config.yaml
num_hidden_layers: 14
hidden_size: 256
num_attention_heads: 3
num_key_value_heads: 1
head_dim: 64
intermediate_size: 704
vocab_size: 522
hidden_act: "swiglu"
norm: "rmsnorm"
norm_place: "pre"
norm_eps: 1e-05
positions: "rope"
rope_theta: 10000.0
rope_fraction: 1.0
qk_norm: true
attn_scale: 0.125
bias: "none"
tie_word_embeddings: false
parallel_block: false
init: "uniform"
init_std_qkv: 0.0297
init_std_o: 0.00562
init_std_up: 0.0297
init_std_down: 0.00562
optimizer: "muon"
learning_rate: 0.0161
lr_mult_qkv: 0.4
lr_mult_o: 1.5
beta1: 0.95
lr_head: 0.0101
max_grad_norm: 1.0
warmup_steps: 67
schedule: "wsd"
decay_fraction: 1.0
decay_shape: "sqrt"
final_lr_fraction: 0.0
batch_tokens: 131072
max_seq_len: 768
doc_mask: true
train_tokens: 492000000
max_steps: 3754
dataset: "wikipedia_en"
MLP neurons of a small language model. Each row is named by its layer, matrix (gate and up: input weights; down: output weights) and neuron, and shows model dimensions 0-127. Each number is 128 + 32 x the weight over its row's rms, rounded and kept within 0 to 255. Numbers have three digits each. A neuron's up and down rows have the sign that makes its largest values positive.
After each neuron's rows, "fires in" lists the words (lower case) most often at its 100 highest values on Wikipedia text that the model never trained on. A number after a token or word is its count.

L11.gate87:163163126130156080109157138109163159096183200100134181113186106095105129061104148064171167156152088119163156129118084146120069179078127093172157087143127119179162130095089152120075111107159063159081150088112105139160135132193143129166123105080139116153117103093171141108117126124149154137068139154120136146082127168143127190099163130128122080126185117199046175107099119123080161112127
L11.up87:116116126094130143076108146150142177174086074091124134115152101124096137094189115179168106140191085141056090126091092103114144124160090110154170090132119098100170137141087157060135106131170153170139126109100107123098076108177160140140117147123150053102104069131119134115165126186161211137072169080158142097120130157062139106121086098136116115149138100106094087159136168124123114136118
L11.down87:124053145095127128184113161123128105069165148179105100105101117133100116118135136124122113122031116197151171130146141118122116091070186144135155074127101143116126130148155025156081134202065124181136048132130149133085146144096119113116214122129106186142173171107062167093122131071147072156191125170078119108102173105117087149101108046123120132098149146157156146146107119101110128138198
fires in: "was" 59, "is" 8, "moved" 4

L8.gate354:132141091146089154092124170066143161140157127159144125120100127136129113150153109162034149157123088080097153126126173106109160122126179058122152130097143107175117145083177130093092086130160191103140160123151118072118163085139074158123141163136069179105138136130095137087104106138119108126154103110085099116149106128155108172062086169083098107123104087149098139169107161108088115142110
L8.up354:088142132102151101122167068138113161085062167085073168126095015161129096155123116092177139125155121099115101108162144054104117219130192158136129137114114141178114146110127158109128113180116120163162101107102107115077134108073132143120141136128113170076157081119123155139156080147136204143113137144148130089125137112082074189121154123131108111084133148119139119131035137140109120179203
L8.down354:153103141159152141149145113127126152166120112102150185095117100143173101084155074135115052134098067144086155157129128149130128063116155144192088169135119160155134115166137066142210119144145130071125063125129148182123151135134212131161116119163156130125121113134071177143087073134151138108134204108126175101120137110144133112122121135121130079164137116135124128118118077112166143140115
fires in: "made" 21, "some" 9, "helped" 6, "with" 5, "michael" 5, "makes" 5

L9.gate423:112162084171093154103085099107101127135165046130118105152171106096106174169103183178135126175157177162217142107084115162124162150103126142090113045108120126136114169160144167145164108120106122122130142198089118146080160145135114166110145092087112119135135112176137115166136142134119108109116077114172123145081183091165115104045081156125137161126151107166117152106170085119095152117089
L9.up423:200175119157141131134099094132161080094134100097170159123112105089136156112078115102169078158182156157118150132133131124113179181076152129093111195148108115037135082136132144078113195114078123136103121120123117132129114088113174101134115111149138113104129104107136139086051100079103134160127052183134129128077096123149111130148108137170146140211169106189180140113099050121075109233182
L9.down423:109151196105183073141137098143119129145132112143105140128089143121130109094135175124101150182192106130129155210153129114150125115140067127200122104128107118160121130123126097093147089159185087084128121181115171116144083145104130082117152075135133109135111167151152125121097170114174055164150147114191087131125102118147190107089126127171080167114151163154115099057140098194128148074070
fires in: "best" 16, "between" 13, "5" 12, "6" 9, "4" 6, "battle" 6

L7.gate389:089130136104136112067113134122148172122155150149096092138171096134175074142143166174071139089149197126114167136163155164109166115109152139089126182166101110140122123184177143173134165110126139095139159129129164143113095086149123081141173132100084155118175113148104126141121168164136123158189127089131124071161111098148105151174126157091108151138165161155198133136139114156121130157049
L7.up389:137102220155077126133163122124176081072155151179123156096154134170150138138150138116113145154157151095099093144143109122148176094140139127146119125151130168181172153151146125149074143050085091134131134081055122156117138135122118156087129109078117134119156080123070136183175163142104089176163133116094090104140113175117073142153128156121165141126139173170082084086095123152106209108016
L7.down389:120209202138111107112104130127106069091092135136195138106096077119148164070139106116120114082109125133098187140128120167096129142170080167070137187181201113084155178135118142126150139171104109129143107086142121108131169103121163122104059135119125194176095138140074132156158159085149147125182123114156099158156188077115123147130131162133247146173111101106147205078111139100077084112117
fires in: "that" 60, "this" 6

L9.gate697:118150176101085189101070134106163134124122091136111128139138159129143163149125151143080149103136133174178140135100099171153132172191157112085130110136141085180107141074135188054093121157147066102099113136184142173143152122117094070180147112109095065140123067143127163136064136049100105106108133079112122085137124134126102129142153170083139121138120109069147164120097118129139076103146
L9.up697:129077141110106171116085122140139198086159156069095128109146179166166127089100207162127139103143083146115145163155091179143118143140186141173101091123139139139137120136112101100116085130175100114116165132113150129133108166104102133152156083096071128145121161139117137108196092079105155171123217073050127143044111158146151104106092105157092117168169119137128138137129089091128113154098
L9.down697:094185120117072103115100082135132108159116127111102115103125115143188096165118137171050129106088079172097131116091124141150140144162133123121199103137150128147124126106118131086154125170132131167091138126141109144156140159135104066179149056068114088080120089161183133164143142082078069118114116081086126129089144164121141158117097043094121129130138076093088129130102133115149189149135
fires in: "as" 37, "was" 26, "became" 9, "been" 6

L3.gate393:163185135056126193187149146137160162132165108111166114081065081137115088103136113090114131171165132123151134062108137125120122099106136166095117155175185170116129165171201072152100154114142106104127167160107167169053187096165169127174140119126123107133095127129112140114154153139191168165082142136120083118149127102103095130138146129121108158133167092148114130115136104133150138107089
L3.up393:143143107185173157093098133120142112100168169100103130142093116128083150095163125150078095168189138143160100163072136081107102059130107135150105172142147178116145152167178178114135120167112189121120188131096095136140140108090154160173146155155112107168129126128137191139119131149106145187104090144058139117109063139095169102154169118147110141128108092152159149124094099204148155072100
L3.down393:112116146182156106075203126114134115174136183135102126167104152144099095110126101122134152155093119084148140091105133173133108122204093103100091136142163158152145193168066121074109093092104141132147154138150105163145146084120162147103141065143126105129105091101109099112165148142154122119085053208097108131135205119104070076132114169140092125111163174100189136117042110166129144063088
fires in: "until" 17, "berlin" 12, "george" 11, "do" 9, "daughter" 7

L3.gate277:131132165154133139206133224112102145109109055137142083113132149126073179126147076082114104154063136090156064123137142102134084086118125147147099098036185128158145100107148105117123132059139161084126123152145106119148125154147154135134142125095126116104170103183081156162111213097201120101140099119122111156131106132124084107127079102132111069162111115189131170099125116094185138133059
L3.up277:138135073146094080071183108142142148163129069215137137153157139139098145157105108128066132146122150086101140141135132144202156129096099167152126164087151115076116124134091128050082093148110142175168144151147110109088069184141118111153143157174130095184101116107139134129143089091119115161180129129137119132147100083133174139066130166113057164141142104124180139147125194100110131149179
L3.down277:097143143143128146079134142118142153181140079192173149121132149142082134174060135103130105131101102107119130115137113136188167177093121093085057118117088111085105110122113133077068118083130099167155102142098130117129087123125143208171112138128124125134079129123143151073132137189137119156087116085137111168172159095191079116113090169130122086129134062108154158129086161147094133107129
fires in: "music" 20, "released" 14, "release" 12, "magnetic" 6, "magazine" 5, "musical" 4

L9.gate354:169141108125082125117135146177168096075076147156103140119135102095031186154078111155199168146167143104150142155154150145147101168148123093151128151062165084172120177175185175179107099135113152132121121111151075103150147115110117146110069143181144084163089134154156138133156097100093167162176170126121172150170167119140117163098125135125164168099133115070108066108126125089059167102113
L9.up354:121196147140065131133169170155148131158128092115113065120092127199120124161114044100114081114114168142159081164107059074111103116108111148098137189088106100145172138162141128142131138119114153133154155098113115075180110127139069152081101147113154125132096198131119149151131183090119139167132134071095143117139137124118095128099135104154159107098112110150084105152132090065131162076118
L9.down354:121140079131125178133086114071108122152167136147092191091129093149142108087068138138167080126146130130120165092132128157133099148153113080058098173106141114156082113125145078124132191143101153114203086057142109088195122111117161155160161217175178098129125153088166144118085177084133083104150087123075118170194108139114145115174116115098085140115152167088230167169127156138157072098080
fires in: "some" 30, "home" 12, "have" 9, "sometimes" 6

L9.gate501:133158157138119157112108078137162180126097091136129198029099156160120130126151103111148128142182116107125148070124106192098125096026151148132152051114128069135178148111126206201119123163076169105135130127099114068177114122112071113112130136169114086098174064154082108114160119115143177149127151153097014095077146115091155150137173146171093149091150091106168132107223118145144151166110
L9.up501:133113097138111149143166118193098150140125128122168179177150158117158114156091148171137125081040162125129088112151148079151125192079196142119129126130090091134144138104075158099118077146124076116173205207077149143113138077097105204151097161162125125128130118149172141108145152205115099158158115157171104108128168118112112149187160143138081132109123122129153126081184127142130130097093
L9.down501:186121122084174146102156136133176061108168128132139177110071111117112052106116123133105142183171141152117147140064137104078098119136159180120141098123178117139135119155108169120138087122068098098110166155098110120159096142121136213143106189167148093106081070069094136105156110099174102128107123145078114120123098156158150218134117155142141167097179118108134143061108163126099135153098
fires in: "to" 25, "helped" 9, "even" 8, "period" 7, "help" 5, "further" 4

L11.gate381:156128203112127147134104154165106154162173056110152200093195090069207163095141092117149150081157211082101036120123075095096124143147149148172150159141119134113147159181155078149120117134206102112129103093148123184116133131101189075121155154150165114144153149153132107150090183117135077116149113110101110150140108123096150137164129140104087155141131088129097126073164155145118168109102
L11.up381:124151122113114111167100147133078147138128137189171089149126130096063100156122050111146162080176171116132101124161125147129141161159166135114074160115094127157152113171081089148145166118154155156151099149127191110112166121083138156065123156121133144119083188194104146076147102112138115139146136127092151110088157171139118128177099142098126122130143184097110167138075054115115145084135
L11.down381:175094102065151109189127072140177069094121147065112120141131146142168076113119147132141089128186096151124165097067058078157131158113149157120114148100142154057145150150171177156131077162147128174109104102159143197167145152132110153081138094122114158114114105158125146127152153136103074155164139109112141130098128159145125099142098182088104147127075129149104080099102158133116114155071
fires in: "the" 42, "there" 7, "income" 5, "each" 5, "population" 5, "s" 5

L4.gate248:088126106081124150158087198092159134149087130107175127126150097117102102148143128178180134102142210183074066122157095155124140163130154133176091168078069148115117156174167173148158140079082132129159152180124090130137159094068135140137135108152182110158106116171125139139149160136143129089111116106064121094139150122091169101158099067210072218143093144079049093135114111119125071092107
L4.up248:134138098085123110075132103086099191116167161111167177124096145128141181094118144100121125114116159150124216108136167134150118071161060166113133082162099154165118139124160184115092140154113136134147060123107126116118146073134146143146145114125116116143118094093090117111167124096143115084153151084188143143155104152148089083154092097142112071193150140156129140170130127174148108156111
L4.down248:110119150104172081193120150080134115122131197154154109177162134124100123114157120149144137121143115114137109098117095097061152056062137132078160204143111159138088138170103169138146128111114127121181133180161102138116134085171205144111170153094135117111135156148062156158174168156065112130129144104137112138128133118180121170083076131177102171144109179110097111188174118172136115111123
fires in: "this" 22, "those" 7, "further" 6, "expanded" 5, "these" 5, "next" 5

L7.gate350:116159086209091128108137056164153125087151156145159135186139122159106143119111103199100100142135145090140102070136150144176156167109092141108135102149120093115039098094125142084148137131089173122133118126140153150120094143156163104069155089112160165160146102185151158145156145151070162096072109174167109160145122140091121150126122124113151130132129109163102116133116087157176121084143
L7.up350:136145155163118141152127101134075078122127103135174118108088166130127139126179210178130149107143154149095113117110158104092088172118147166072082160151138156052112101111144141106145141085129112118095192140087071084094121048179113188168190127106145120137111107101155138188200070110164118146141177167142114154137145142124105073164154140178085139185121131139078136112134132177111164121159
L7.down350:119113140175120123067094097073104136195082071143146099149155136177165131131103197076187162118107138110155107100192134080168177102087135162108141099111178164134113144122137132071099184066074087064074127139106107167158087110124138119121177104120119088114128109176135131042142072157119117123178101168114129129113116126075105156184164154109144153155127110172132161099175098077069112184126
fires in: "between" 26, "of" 22, "battle" 11, "title" 8, "both" 7

L3.gate632:092141155021142139134135117184137129107089127137130147135126146148082087139154179146141209148134148147110073171120131090137078140125129186095098158151197093105101210113099145133165088111153138132134155042128120090158115136192081151158151137156200151137157109110121156064127128208127097155103111130090078164170103084175123142110092112122131160083175146110080173102101178118054119120109
L3.up632:099105152166058131160112123199094088120061157128104104139133146194110162092133146106119111059120133165121100134150097103142148083135157154140076143146075167204111120156137069104205138129084150127109125114138137162111130108147086132157153079119074081177093159156136102118136133121135127209126139119125086129139174149131051141126145068148162175067185146122106176085132128128175104081087
L3.down632:072127101100070148117159062093120158120174136120152129131117170154100101162132192114100130094155163086138143132129167098091140072185148138138071136123151148178139098141120139142111132101109127146123148177124106113132200192071140149185193112108177105120111117089143106096034122088178140085109105140138143221094126127180160086098120144142153228077113142106125111119069152071134110207088
fires in: "some" 19, "september" 17, "development" 12, "independent" 7, "sometimes" 5, "developed" 5

L9.gate250:140178148094139110126113098138137129147126100113095154130161100131174109138157156163139110108190107092131096138122143137082149160103111183107141131117140069127183016109148176028102107138129102099159187126100169151180153078127155090139146089156087149086125147105127114089111111116151100148129128149135080105084136156118163116099132110076074145093159128116093080148088084151072104141156
L9.up250:127126105094066156113123061160114112114066156116159149126097076127129131130136164128173117139193085074169132117171108084126151077109099152160102123161135090075100129097096147128137082171106118138146119162151126117132122096136118124156177031104066109156122156144117113085131165124138155174137095136141081182080147119128218110092110082098127156171114130122109075202137132132121109157187
L9.down250:155082180100137170163172125136169124157149151108110110209128145146113129144122098129091123145246214133089117146154080117126118137114087128120140090086155128122138074115099109108123148181140080096143161214134128137099135110091175094149118121105149154114138128133168138116142136188110083146169170183056128099141094159086075146144045065184099168101101117135078127078133129096070121146139
fires in: "was" 61, "been" 7, "first" 5

L7.gate160:045121089122096076071129193135109169085065165136113174144129114154146147157145166106143097149140143118092084111159122106119116088148143129103204101093090124132156151144107105143087151177143136093132091089156139060149108063124141141095082131150094170144127084103105080130108158108149124155111167139122141102120116144166127072118095134117157064118140086108103126126137099119130137099143
L7.up160:078108117137113133170087127118125148139105152106107152143100141105132122156177135122101115098101101122061204150085144144082182130094115109103207094116154064126200137054191090168139127162138148143152133119141097154116141140053133129125140084106141123124074116148139164140127091161122118131151160116122133135221098090066095140145116098087118120054095111126146077182047128068146173179162
L7.down160:159178082131172153115125099096106163149154168115104110067103141148177159128159136087160117148126139174116134083062142149117164117142112160161142167091121180106107141133153150157090115100108184153140167176138124107168118159144158165133184147083154136077119106158160106200137162094112109186148125115117148112147149069097144094118080098160138118105091080094176133104098159127150187154115
fires in: "with" 57, "without" 10, "one" 7

L4.gate295:167124113069093151109112110102185162133130098134168156127100159154129174132137142151164162119139130172105142094200137064130088134126144132082102129150125192143110148146144122121146188124095111107103089146144110143126088180099173126155114092157118116167149154114160180165143075155159191146090118131063160130055087128092132073109046152139072142097137156152071099118156101104086122165125
L4.up295:149075075122155124122130074162045123135128139155168149069164173136079079114119107101128157121126094161134210098211134100071087095147158157129147134118103089095099159125149102149117080157104111094116115100142088106121166102130169111152125106111136144185149093093169115103137118137163155155090092132138178124072106081064120136101102179126075128188116092182111164153199156103140095138102
L4.down295:144064125171106135122131127108143093160079109091142124131085142058075147095079137165161125118183101155141097142073102117140181098150087116074139109073112099105115108137145153154109161130104123099187118099096168106119125123143136136101140103161108067098144160116106135136164138191112172109150155088147135111109140158139168100153065130119175127141151126121128129118148135191170090175110
fires in: "been" 31, "also" 28, "these" 18, "expanded" 4

L9.gate280:139165110128134149127179164120193070117132158117154097087173108111077157163140096138134144130162128061112158132174175137141151143150134146131118112089144054119062114152093080103113079177094094146105169085096089133118122140082078115093174115088098106062112164085132097093102129106202110050131103107097119089142173116154152065120122128139116135176118167120107143150133143106153152090164
L9.up280:159115113077125147136137135151145160114111132095120097104137084158119132143161192117174123182111125140142134186143108146088137105089130179136147048137113127175177071078152119131113146127091107188084180211171131104105163143145122160162107193127076128146138156154069151148140132154095212177136130077068159166136141129099125177145119151134135134132073136150125179148095151159086092153136
L9.down280:164096124129095189129179098104138172164132151064094143085114109149142176147133119130150120163088092134143131087092119081100138119117180145137202096147130145189086113103137218115167110126089148160148154148114166142098183132170080131094096060078141135144132168183164128148118110143182120164122165157117156070181163135113078088156152110136140147155110023141089109137164101155134082203136
fires in: "was" 76, "were" 10, "been" 6

L11.gate172:133135096143078191151172121145109126152108136102051178089097126178082142113088121118122145188125061147122157105107160099110133143174096135135072152073112131175141151110155132172088150080154119102171120136147173079122151079142191120145173165102086114108194091099156076135161070102140146137203118115140188095084060089113131110164146105092082113117161140143106130120098098066115153150115
L11.up172:159124150142138186042100122133207144099175206161122160153096080095140078113110105066112100131183134156163107119113209142122131075150089079187143142181113135083177097136120067089105168133137135135113137089178142149129171147127103095162135126069179098127072145115117112130081126150146163138113144110069140161138166122131121168083127128095131102128093100131064077154087127082143123133163
L11.down172:105106178091090064150144077105117150173154139043137128058192133153154133131118163100136089136255082137124101117143071103109120166125161128179091150081132120156120121080121148113117105136100005121160148084180118138114117119108168134171139131155159133080153104137140128138206063120132147126102129105182134151114140123120064123117128105118125127083117142082117148099146121116162085122113
fires in: "was" 70, "is" 24

L11.gate205:113175172088082114107107108136137135093129124131113120163145090161120153164170191176131134075137192216158106118201080122075149169118162098124160084115177077095107169135124126072122150105087151119093165114128146119140123096140145163129114142191170118110191080160076131130116172119119108132126135117087141202110146148146064143195104102135152125144156099105087137197142144145093121121079
L11.up205:094097179127097138126165189106075127173083162124128166156161157131114159152130136129127155085135123149132070135155144127076133078137134221135165187144133134134184116183166098061149131150159101123136128122183099192136131157218168150115137104103125153083126054169226128081160080058192069141130135130117112195135060157135112184125109100132168106151122081096102161103170143111136164106164
L11.down205:130082115088215070127115129070081100085188084109112110103114145144159172141138068092123146113127114133126119101112080125137111121094131126135092175117132148066101171081101091120169127159120093100102140160085081107068113168138097108087089114114112141160128138116054144133124098140116124141112148075129133122148104130161142138093087133153142151165148077162153086111071141116157193099111
fires in: "as" 42, "was" 18, "became" 12, "also" 6, "being" 4

L8.gate601:088123132148156186132109193153122158162155019189071130129114151179174094135108121104116166129136140103159139121167080177095146167102141177094132130147121121110161172094153081084133161093161139147157107180065155157121148094082142106055119148179148170151113130093158165106081101129123111119150147162167072135107201150072107104095116077145112181100129133070138077140128120172092118136217
L8.up601:141102135130156156114129173086173137138158158132124162151170118122147110096157099170050130126139134119133151132116100096167156183089101117128170110151145132107171124137124124178144127137103105159091178145098141177126101128133100134147092119125131198114193144142109092126120098195130150154078106160149119094159171117078106164139117171206133149167153071131167093101136140071154103092177
L8.down601:118076176163080185154120130139130139163117077137097195176090122133199078153186116121099172126118123149140151065146150084111132119138097154150162124093137121125150170094147149093108082139093102102161170132094122233119117130124139142105123119154142070189062120081148133086138080158131118147149102112149114149128170128123114162122110178169075078096110165119158139128071119173107093121136
fires in: "to" 34, "that" 26, "not" 9

L11.gate379:179117146141146126144118089137100109108089139070092084161093091136131200182180130112117105124208078150123129147149102123133167151148118127096140139123121097132103060115145150131103127129125134129114157110137154131095148105151100102153197108197119144160114119145145138104144142067126208103179113058065109102124155132123100093148103056081181092077182167113180105172130158157141150133129
L11.up379:143104069103151109130139106186102175100128140102103155117098123130129123153141149148120047184076133132068089095127135166084131115087146115128126124158147199145104148134149139153173110148126047118172122085159183094165132130107113080170073151113092123198073107125155120174180115140100127156077124150047124140070112107185177105081160120097135120144116139189108163069094156107140127126156
L11.down379:146127165119090095149140184125130116104122071080148152123155150128105091102133152117076123101078129165126135182108091071156159123164174174154096169127148093140118096115134141124166156084078101099149196111153127108140151051089179112091087077164146123173119094121151095138199126145096142151148132146099090110115115157148132157136123133135094167156156074158088171128160109092118089157089
fires in: "the" 66, "s" 8, "became" 8

L11.gate502:149108128108139119149151147133198143164077145110127185057110178111093109123166126149141118163106111061125179114149119141102101161174036145160106146087136060118109176125174067152075166136139140148147075132086165103100106151159108143131157195103154192108134156063160070051089104140143131132139106159134136134175081115069132126137152119111117091111116142133091185100100136116160136165168
L11.up502:091112119098070163087111184124140124113139100138076124069151134077136090097117117178161147139081163124083120111152092089125162175133089127096129122118137130095142108136161125137132143112110153078164173104117089094101114136111117124070095142088166122137159145059097094115109144132122119135097094182068139146109165118088078125138093119110143127113126169096129158102100123080153165135136
L11.down502:154161114144086127156145121132158091104089127149098127130134108161087072075135142102130106164114116133162152099148114181194110119114118119162157120089122086162145094103111144099163148092099126103143143162097149138121118130076171126064127114100083070142112107124139129122211134199112155117191089125137118153158086127110144110108099124138092079103122162131128118189137157150137182116089
fires in: "in" 44, "to" 7, "since" 5, "through" 4

L4.gate322:142101093111110130179089186143148207100158127136169132115107142105133109134104115185139110130081163133081079161126101080044105121154114195156032144115196081092103101183143121137124100142146119152127093156180111161133163100093084145127122183158140178166124096148128184097118117089143104184151144106068107120145090138085143138167104121143141069103198115070122086135105125072101113126077
L4.up322:153169174169070122102095122190132140165178162148128141184099114111127091176093069146118157132155116134109160118102140061102068064171108136180077225110070094133109127133104165138109089170136121146138124113139161149094158132106099140102157156169157196040123077166125115094107138122130130128140226129175170109152143127062106116108124178137124200148117091113125113133145124118142152135071
L4.down322:119145111138118094153190119141121090141167139107072089133188118212213069118119128146117059094056076107148120133113137126135127087100115094133095163128156094117104164170205153156137156136117107160096090113132120184097121083125165139138185146115173102099135141114123136156159126118079115156176149135092128111122096135113175139090096126135157083090123196150093173177226139122116105102051
fires in: "the" 80

L4.gate320:148091130121120098181091139091129139104093108120173143069098152091157190166142170111095163129200191096129149171140148140100133117153146097108099101132081126184177166092173087094111138153125173126108116056124128097123163104121139155118089099168187126131142101101164183133157159119173130093103124142169089153098157176140129120134167133135144110145124145171131124143174116186102120144120
L4.up320:169109143114105110125161169098190143125162122112116105102145143109107157137138162112158100165137140162105117176145120085035135098153152152108118159146095115172121110189128129147146198104152165165116155138125113147066156162125144146186110140076120127109113155112147192118138157156148092087169111081148205109176112109091148120106134167101177175132168158151116117135100098151125160109132
L4.down320:113132142059150097132081137162220074095086082106101124121180127076198085158173155099117128114150121120131146129154151101144138183119128164129161119151103152189090151177128137111111146112050137142139173089097111077149061073172129139124096118103113149117097133124093179140085088148105107098130154110152107112178190138153088146152153141149112093169098101076137158172107155130099195101181
fires in: "home" 14, "bronze" 14, "game" 12, "age" 10, "white" 9

L4.gate635:110121160179082161140105111175095132107058116102131194139126159136152178141121127149120128099178102138116222089131136132154101113162110098075138112139102180113088151083129188088063159184104168138121182062090149136141153120184107124108119067215110121137173170114173138119138166191135164098138098106132137119154102171145210048119171064127113147104107123161160160128151144090123132110150
L4.up635:099113125098109170115115129110100103111079156120103143134110167156136135217195082075140148124149101115126108203176147131149087176105132096146134156149062126131113108060134181198123162163112151083136188144085115152116167146115121197164152077166170102127175148122176139115140095135153134082113074168172167106128126134139147124121125133138125141161149116150190084103154111045098135136156
L4.down635:093111085129110209100113126113133117147115073068146087149141133080102116107125109167070118129118106089112150143155103126191111165162163106075093148156147109173152134125144111124114132055082111133085076165166138111166130169137128083130168087087050119106132116120084168102094142104089105144194173140178116126143096163105120085048126112085165159121136103118186111151179212151118117139145
fires in: "years" 22, "year" 18, "day" 16, "days" 6, "war" 5

L3.gate429:048171133139150120118147104122074118120125100136116094133144147089098153139107170150144180205154134157057115137105107133120061152111120104090136163096075173090143104126119118099143115129109161115066181134171104156163107034094134168075096108103071164080140139117124138109149121138176095115074194174057081062152186144141132164146096131081128121118167170136131126037137144176158125093132
L3.up429:099200127159140112122100113111083103129150149140088107131101105058130171166080167186145140131122098176111089179116107106123122182169074163158183107140097194149058119135143143128113142156167175172151084148128139127133130105152162046127165140127140118110158163160137067132146126143142156108186099128150158126132108146117141102131121155136156185101135132096093170120170168056172117069089
L3.down429:110186098159069133150161138165077113128128143172146099106147092158098137125141130187133153111106085150109128125078140174187141182107116096127168149200104050129121158174101106126113156149124079103083129099134150110118156201048193134102114049132105078060124167114107184120132140148186179127110140114138039170168136168051120105048169110193092139156097127112105133108176130091088079084092
fires in: "part" 19, "party" 18, "lady" 6, "particularly" 6, "parts" 4, "participated" 4

L3.gate692:120138107088112175108163152134115117148136101105173183136170137132166147139158147159186141109147156107078168086162108159114093160180120118171100073161131169127143097114128152102153118200179097100103135133099134093174096159077057122083102107199072101127144125150131132124076161173076125150157089145168143132134148152099128047127072112115098089080168154114115191065082143152136184141104
L3.up692:077156054092077103125111082144088103165150097117182097123162081095139092122148120143101143077187076101118141108140094132159070140147163071153162081142111160106155119101124114146091097101121096107119145092127130090126110102149131102038148121168177151093144168146140064120140118129130088187207104149111120146061061150095175088156064183150101176126130127092101108127152147153102114105120
L3.down692:122130166079176164103122131165155093147136091151133210099064089084136155163135150175084170155171140105133104121085158137053118142123146120144086144172150146140146145116152122165111190163201198099136140132094199103131067141107141136112127162172114140120127152152165132107124209152187113168176136110152126144097144114125139090124152107150127059145093119162132167118128164065134110132168
fires in: "year" 24, "years" 23, "november" 13, "government" 7, "youth" 5

L5.gate285:108108115123072119174135095134138155139090136114108158125119184127093088034138141098108114122068144110152089138134129111092142130144164134094089120134065085091095158107176076129145097143092105145108131171120153122159102091124185071109137087135082108105104163109160147162104098168109169106093163117198095144091064065095150129122097066128113123087125153141149156092176122121121087135101
L5.up285:135124123076139099155144107107156173041110207189146115177093139117126158117155103083189119116107179061109122152103164116134173099154132177124097099135122160094102127122165095124150172148107149193156094136078119136111181181161192112120102139171163092091154150119121124139167109098162112090147167130194115163110094090095161136150152156145149111158162147095128139124111053184167102074132
L5.down285:143111116145118125145161123174114186136117127137117161095091128182149130141153142042177189134157125110138124093094148080095096132096160171161098131121078155107123144121121095106164103124154130069164145107099148059110104081194179113147087173113102131185130202195136108136158152181134192145117130156121165158133133093097105141142100160166135104143118150144140157085108158108191143130103
fires in: "career" 16, "these" 15, "candidate" 14, "category" 8, "justice" 5

L11.gate8:056132165110136089140136141097170152138113166150075111101094115113148141169166108143028160121067171144138092117126148108127109137147130137098157156167156144146126142074106107189095168128132121080144145113147127137153114100133029102215067127149112116148139126146118098120107147151107124116172125152107086132119094189106094072076070105141157061102172134123135188125095147135133097149143
L11.up8:133070167086170146114075148146099159100140125093123143159078086154095120183129139107150163110158095169112132115181102104143168110156120153109128100157178125085183099137163157137131146113169106161140199125129092158072074151136164155146097102093167128108114171059084030073175150114168115144123139112106112150107102222138127110143136104078082143163136140131162120084150150178066175151134
L11.down8:097113138108111096110100132112124092070164118144076106133134093163171115092179160123169162122122133138105130171111140071073149156101061233175152105148142048122147106102198161106092143163081076136135144189132102172148123163121166143142137158167117115179173121154135120135132102098105115167059104108115125163152099077115128131166134140142082165096179123158133153115132112142075107147157
fires in: "that" 16, "which" 15, "he" 14, "also" 6

L9.gate648:181129165107084153108115184140143185148082139161140147134077139178100122059087102031144111125124094068073154144127147158144171135065145098121101172131065091166171111144158106089137098147121104131138163162148128114169083122102158107122116147145162107106077130133207143068134111144073141148138157069126106121118134105134097101083154136103082118120180175159103099086145150165110124090099
L9.up648:163166095116181151129120126119101169152122086180159133130108153180108114073144105095128158133194092085064095141100159146177101116127167118160145114132161113124122099125174158097128092145102105129179131087153199062174070114147152094160126092192116138185139105116098051097140144152049124141130124162152179125140122184110135096121148118155134105131194112179110113127106138140119145133213
L9.down648:129125160142172129139122137142163061160159100145086119146140129112136078100075134113193212104117135125128136105176155137166183129049099137154159115114106100117101102157152178156099090159121185149123174163155131143085106090137107100103145120147104163131101130128143106079098117119131125149129061060130109177076117122155132108074078193087134111072105072170096151163047074117164122149129
fires in: "for" 33, "to" 30, "in" 11, "of" 5, "did" 5

L4.gate659:103123129149104058090170132146109093129151061160145161087177103060136100079134132158151075178153154082092150105100155127154079118169110117100101171107130120125143105163111092147187152151175092078167154123150140168113161075106129145200160191146090134145171094091114157141125144073174142132117163100075109168159109090138094095147166114151135111090125114189102128117114137168164176083098
L4.up659:121127122149037070071213135102131164085140134122129101115095123161141127168148107126098127095068092108126189092138169092091143126105201114121159084148182118109108118121170129131092111132133137148094142165102115098132127142120130111077116154180119123127141171167130168074140160102113096116177181126176159104153115086126199160124118129056116072118135138143143147155093178117129141123121
L4.down659:134118154123190090113135123149117119090073170149134073100099097130156202124159149088168080145156154148179058139147130113150176126105175144149183114122132112162080101135174138091071100140176157149131160109103152095200146165115179121127111123103112138119125138135179155092123062139106136067173162174132080096146105083148142178062126140091128151111141175108142113075125117112177131102126
fires in: "under" 21, "total" 11, "engineering" 8, "goal" 6, "en" 4, "goals" 4

L8.gate288:108157062145135171124093128107076137091175100062060112179091121145163104148144187123109129129156137131123119089190119130124134092175177212096142104170130122138109175127072051123147153150152155123143156095130107115119134126208099186119110129160173085116145107106090156175109135160146190158139126127120112131142076092119074142163124116067152116188146120141073130127144161098080132127134
L8.up288:150085134140153132145139060082170165128107168104053167131108132157150154129130205222104085176155163189124137123114120125110180122095111164087105082151103141124165130119159140135111135116143165098127145084158127089096147167141155129148147118123173102127206126054158109077100112083123091124104148115067106088123180123153215129121100122103122101135090102139110135167150129098165082148091
L8.down288:157154124095081151121106100078064089103171183132098127166127123160142144145076141165075154125199133177183155120138099079082154088143122083068175140176140180179141182139154174092161143141146115063118139113111102103104184099095147126126168085156147142055185119149157151132140073156084105111122099098150158155081091153149107140127124174129064170119112080169111103173082148149186128135119
fires in: "was" 45, "were" 12, "became" 10, "without" 6, "are" 5